Part of a small language model's weights: width 192, RMSNorm before each block.
MLP neurons of a small language model. Each row is named by its layer, matrix (gate and up: input weights) and neuron, and shows model dimensions 16-111. Each number is 500 + 40 x the weight over its row's rms, rounded and kept within 0 to 999. Numbers have three digits each. A neuron's up and down rows have the sign that makes its largest values positive.
A block is one neuron, or neurons of one layer that tend to fire together. Before each block is what it responds to, as a language model described it from the Wikipedia text at the highest values.

Date-introducing words
L5.gate49:495530502491514509482467517472581426497523523469459554472530494519476494551535567485471528575496470530506509587514486460507445537435487453446486390506413533499453496527560445524522541512553540497499477477490549546453496475464483522512494498574463508483560506444505633527476493496467437459
L5.up49:483484548489521533544441545448487539505458491458505577522543496581470506524529522501540491441480462521545483503491542426486507448477484484526584490464526507527417568559519534521522483494461514498538451582514490466487525498511513518534423516481497493438474464490499639432461445545468481525
L5.gate400:441586482524495581484455574485518439467521462490481550552545405539494528500564510497518503475526493493517484450491468491505572419525538463407552505469463512478536566496541499481522483499454457563502489438526490509530557549476522541522519470549563416451487503454472556533501465459463474483
L5.up400:480525503426498481506527516541466485457546515549452580463544460533473501525462556539518531473518489521487488493498477479485541441446575514512486512408459520584480528533556504606487481472475484505448512487507501477482545506528537499523499606462477530536567477465527567532481547501469550477

Token after "the"
L3.gate37:452481474479528447500463509483461492531444420525505587503518546522492525539523526494469480563538499460512488536466498505534515577604489584540549473441533525480496530460493554473478530502459536482432524476493483470556491449465514488420472531509536466578527500455452481500529442468377481516
L3.up37:490519484482500543471496471587494535526515492476460505505509442523487498565539383412419530499519506464524509640500547481558481496512440548482482554414496504480513471474487539532516484440496547521462489463474488583538502464533463463489500505536399458521540496541568544436539507494484560544
L3.gate49:502521493452520462491481488511480470541499414508513519537566530524429495524480434447571544545432531464544497435516467431534435472601507545502477539437600532530487452483474465499479527509492503514479527448526571475553499457475491551528494454454553468544550460483534569500490441463551479428
L3.up49:521503439425506532456465514523451538518509417446488438487518496505473551504415507463474514492543479493482553448541446482378495422492524505470532462513536433520521528521468478495556499459495552544514517519556534460475511613473501511553544538513558498475593528466416451546449480521539484460
L3.gate159:567508515475525503499508530518396505493453439498444524534459500463537481482482464453549443487482492473503498471504476470517479451527483540465492486491522493531510429479503497580488556534518490530483518446468516504516489440503496454508482477510528523603567568491454611468544471425413474470
L3.up159:517408452512513477492569448528476547448498499443530556512552483467446449486495454507467565487450438570398478540504507556481531528488500535476510551476527450460578543529540461548455480497491569458480461493507537499522477497447534433465548503418460511550495510521551474428491425492514538503
L3.gate220:468538516509496456501534500542475546493497501493538512449535565515479533410515528504443396489554581517526463489537461579487520498448525463496475511487489492436511484516493571520553536484561452425477498490464510462491433420451447485504514458527529538497481524458484451487544498523443521468
L3.up220:506506479412461451492457538516511481539479484525529539495550496526509533471547552475442493527549540456578542455505485576496481510512504541557492464466509496435524454492473581463506545488425415516496485468462475544481495490479461528516492514503582527492479455445482385512508506524558510455
L3.gate249:563599500497525468492455460533498524485416494493450482455527524403487480545476601485537436470484420438547540519509510499532397501490527546512588512441520518496516493539533519515555449447413526502525488555510470489502459449509481498565474542470506593565545520484462505491486493487490538472
L3.up249:461510494487507459481529477449467555518488477471477487508477477456486471507535490482453553467510599503429502497528545476481520472501469508456519487473574436566556491521515492503564519501500493474474518440492472497465552554502483585568474489543548542497488481495514496528405471442521496481
L3.gate362:505504538519517387513518493562531457510516515495460506480427488484472481533528505492539441507566481447551548574521436612521477552519514532497505556447573527579526479493545530563532508470535454516512547508479487542482447489551505455537481511611519494585521532505498456556450492435454510496
L3.up362:548527468519516492542547478444540496469545507537479530493529520425494487559488527508492488527564540499522489517441551488514510558480493425492513493463465502525475488474490522529484504509534445487547509501414508537512448519595511540487457473451529500516458508536495528472438574525480514580
L3.gate384:493561471506514549493426500402513503500508473512487564543570503510461541477514553513592519537443467493450554435479494473465471530552465460531526538492470473451519561440501501514541537509465468503434525463443471474451532493470525396507444510475496526551525516466424536489449515498497491440
L3.up384:521466504484531470501462445505516497464461494507452477594505547536515512478539524482522519441552481485497493486445496548510495533463490499461405463449436503488506527515415552558518497524401464554514537484591542550474539501535573484566489551523559524560525532513453509519465511474497573439
L3.gate425:467522494475508432495534562476562475441499520397588507497461445519424492524495543511490484454393546482446516564504418537415502477461535581513468558469569442549470543561556459526476534463469487511424508477465494453463456529525541482529460462545545442558475521470493512554488505502557525548
L3.up425:592561495486438487486448511541573485535506494502504514505533536474529527497559533506418519483506502486484431452508424508449520493522476549491489511385553511504494566454414481538537535483436484529491474401502524522563509459512544502463416490496518529497499580502469498489446557472465481522

Mid-word fragments, proper names
L3.gate85:533540530528560543535500501468483528516457485556438496481521550526471499631500489511479462535498545505451490498467493517441461458451545479460513379446533542493422460514525516462495556500555477497544526395502511552493501471526562520573499483448484517518600412509466465500456512523487495462
L3.up85:477505509449396521481528528554465518350535505545514532465517553424461498526462527542488498532497513500513473489501481458543536524531532516483505458530585540512493456533473450559501510465482559467448416452527477457430476521536604510564533515569472440483504507499480594460481421521514558524
L3.gate96:534543537465488515573492509450587458503455532460508427448527566502471532530520540501474436546481542460497483491459578502484569596489526511435466462537506479489449530437424444491470514457528546572499516469473527473560530482540534469513531500467478505517496412492518514451527568516508487581
L3.up96:524473565429539574458537456476475543490496479491471467500533577504493527519471531599470518462577467454519557536555459457541465507505504482495551471429528458480540462538435552516515505474498435563544453505486500501499469448527541522549549548461463514526648413522510491490469493482487450581
L3.gate215:467458559437455456495510509547439504525492435495535454505527546474483533512495474518505490454430503457514569497515479530537542499507493479547498456519458439478464454554524526570539477408462467628505548425506571455439497460511502508565544520449434509590487534447497454505475521476483493483
L3.up215:496526563477503541525493488520513414511479426588497416465439565518410534533488469546436479450476520454547613445600480432556534507571542537506464503490452529466501414527495516525533443495486457479525533490517528498468516474508489467563504560481515535497496502454544505523496500475468493479
L3.gate226:528553511434531484475452502475499482441529504505480568491484436531520518524579488515537536512507475550468487411486519468522455429501538505514543503499460462501506506473498585598470496461448482479540544468523427517515556445541514564529501464493483513454494561472459524442415424464535553507
L3.up226:505532547494497519527519463530491451445557507575497528433469455466476486466535538480462478527522463520497479501449528510566517463475486569564490497486485514616529498532506480573472490534494573494444515395494550494567418499599448439567586466486529480518451514463493535445522474494505558406
L3.gate228:487526578521454531544455506556466550446520422543553523554548475431472486505514538513519434512566485509482565504431471451410504461516483476545516458540530488545473464492508496534558530446481465482537454488479481514512516511483545488519522461411576516522490480527493550564474511471485554450
L3.up228:466476526464521569527558498431536514487478461475487489431467484513514440467482486560496468470527560488516487545440418435462512477527518464452486481543489494521566421510518534496498532493532505549496497427480468519548495541500496481589561398574407472394516464506493524474474487542530518408
L3.gate280:554497508516528545568485494503466498550516499538484491566507501545451549507553479477542518505470541512501467476462523509473567496515531448499504515551478523556460473432444477477515543558536465501469496572448453437483540492547497478425566524446440543509471397552456537543476463477427443571
L3.up280:510485499461550528591479626478482597497537512526438571494523526491443513503477538489521469478482563506504512588531519468453503497498492491507515487530548447544529452518483501496460477538507477480535487418513541471515477533529514490467534531468475546520535480541470516489479490531391580574
L3.gate339:536527512462550484527461517477528521481458481527466517531519532432476481604508563531611519453489571482484488498468487520414492550544552478589466514505517467527519411581501520515497517450473459545551505445495555466505402488455564493543485477509525482499531396448504551532588461449465489488
L3.up339:551479563423502570436516484518439462560546383489493501470465514447453430501541514461492507480493473496539534583561505533455525484407488452488504514529504536507516494480445496553495494476458498501453500459531554521536489483527496469498471511462453528465505478565519536539529466517521506459
L3.gate473:501597523518508545572482486532532580469515492512460439475525481501508502520522594493491436557560496467507530480518564507512545487492561518509471438430509470447451452464532489471516517517537468430546562406525534472574445544537478491484508524508489579494488546511464527450462518506536458444
L3.up473:555502511511496492548522460539552496505419484533470539501467543407552531500490419524463526476512406515584455554489461431519485461479471463489480470520501507566468512496449519562502477540507563479471576581556492474464578509520524439511587531494424472487522502479487517530433524507523529484

Elision apostrophe in names
L2.gate67:479463479491506573530513572523504524580495491493560485523540572532452491493519558506524537556530475520410546578489558482504439518427435574505547504446489513469488514515484462514452542545502535505460478480523505461546487491467417470458514511462503503500537452437551515510526560535550528525
L2.up67:431513510501478544532449553518557533543539488555568520508540501507548531535439472491476564447452470521470472479534562531552506486541471553520506528514530499558466498528511504511490520461501428484535502554507474498397505524545479505464471494456475497456560454556541511491513461438524484423
L2.gate150:532510562500463556485489518529499495532510473488541522517506557516457559452564509533511500524563495508467479595477497578537496567408445514520512526451521521529465541497499477496549557419517522523551571449451495520504490420455495479493543512516478488527586474484526520540448406447499479446
L2.up150:460515506526520481526452435606486481484501493516511485625487463435481495552419502516542506496534504485540525532485584521475539566484497428492555497460519502476562490586485437434551546496421492500538483436542520566568507546506524473507438512518482463461496476430493456543495472502526461495
L2.gate177:465556528467502512552526520498499464509535551469504465515444525467423545491442531504513434450483470549525524465527413485392490537496447474556564455455565455515477470499521483486520517463468555488577499487446419503496472519425534508478449505531453503486432501500515526477468480513483452418
L2.up177:521500485470533505524514458451502494452478451516562482570481544388485462464452577502479561501421533526525427504536537525541491494406495538557537466504535505528534474505477519404457504558453471489534480511507500552489443493495468441505557460529498533438491509448476467551510460545521473415
L2.gate222:475550491511496522479567495532540445523524492456518439459505470431481479431499469473408460458508470486458451553483531514464545507402492539470498579483541492541439453466491485541513511530478469438520507516480483477515467471511528575508469530560480523555541502570493496410497623497450495490
L2.up222:511482508517487521600557554412544458536540445460512563404479477458480511496507533496524473443492511500538503496483504471427589498445527517535494544480549434571451532503454465528483487486583478471423478590463528539478430534503471485526545503552448471545503496510490445482515528450461446454

Adjective-final word pieces
L5.gate253:526474477491499494557494482480502388472475482515523536531510540561499458521499474499490517545506544491534525438490450542477544480438498524516439515465522543442508475509457518512492483481570516521498554481441494544474541431507591488512491504551502568594517543468504474550518556454439507502
L5.up253:559479486555529484481516575482469502441522534586541512509568534463544536552513540533511506510500450464453509498534515501493493451502413497512495451508493441449454533451536518540423542477508487523508430428501473526400494457529539505565519527442489557568494570508490502547521493424520483489
L5.gate415:491537460484505454522541545467488536502472471461616545522550495515460465483513414486475518493554441520501561468505473487482498487600443540533535476436459464452463453558467457523450517502491489545465489502513463519534538444533496523508436506502510468543511535471498502528574511444357499459
L5.up415:523481485507484486471495519514515416503525490483555565501490529460486488473424459515385564539469446437507492461497424598502471549429480497502443498424454539575490535459520543515469513577476525513555581485534483520528551542497530490483388510471537544550539516408518536491524506481499536541

Mid-word completion pieces
L2.gate132:425529486558496379457520469460514442556488495444535509587523526496502502484460550564475506491483475454563539501509449569513505450500508447463563509482450464623465491536463456567481529482432557486472535463559496445458531540518504504506450479558491424551485496407483529516524478485514476449
L2.up132:531572467590546535490503493507435530538477490430539567456507485514521495528450431473458512559468480561447496467585539457431543482551486475473496447446473436504435545483531478513467514453475515536537585516556495482527590513456527506499474491455548532534520476458510461503533503466570508477
L2.gate211:474516498532573498425444552589485513566509516508482526483561521540559443524472453441524499520501520507417449535541547515391537474445521551534513564481499487517525546506496575491484470490492515514448476557522444503432563520463471562451470554538489449552496426494466540492391415474506510449
L2.up211:475540475535592496516548455490510523501519549499488504420496552544538473526541452476517530480524482492527416517443485482489526464498428471506491512527438496489488473464488507412527570498408522505559450453470408464523558488519530490459442461504373485545450528464473517556507437478486496400
L2.gate271:463477418440443505510411508563529432655501488459462536437477573474517490504520554527532463523498489469471529507506476501596499531557513461508500448422479486436449535461592538429447522595458456525474420471521451469474486544501516550485468523513462479478465498527469527427517491498493450489
L2.up271:539470468463490482540539518490462508550481542520447479486484499520522418535441478454443459582440538448561480543535531525514515433521472500587484444452478492402507485556526512506461504431484469479507505465469435438490531476519478569519439548590496479455473561505443455529473489451440526495
L2.gate313:496506494561530501535502549525419441541508524541449488502482493465438549483520438531443458507519451520499486550463514511445512415541519472534478484408522462539563516533498514543483549498441515494496500510455382558532527541440513589465422538566497436534462508434520573504447444458512521505
L2.up313:502542551586525460475435510520475517513447526547454511544491478440485518446501460443485578547472496459522533507462538442464454514536512478618578523475506492514456506473507461526423523524502495451444473498504493474454536436418441499453474524574536469462480484561491589526477500505427511441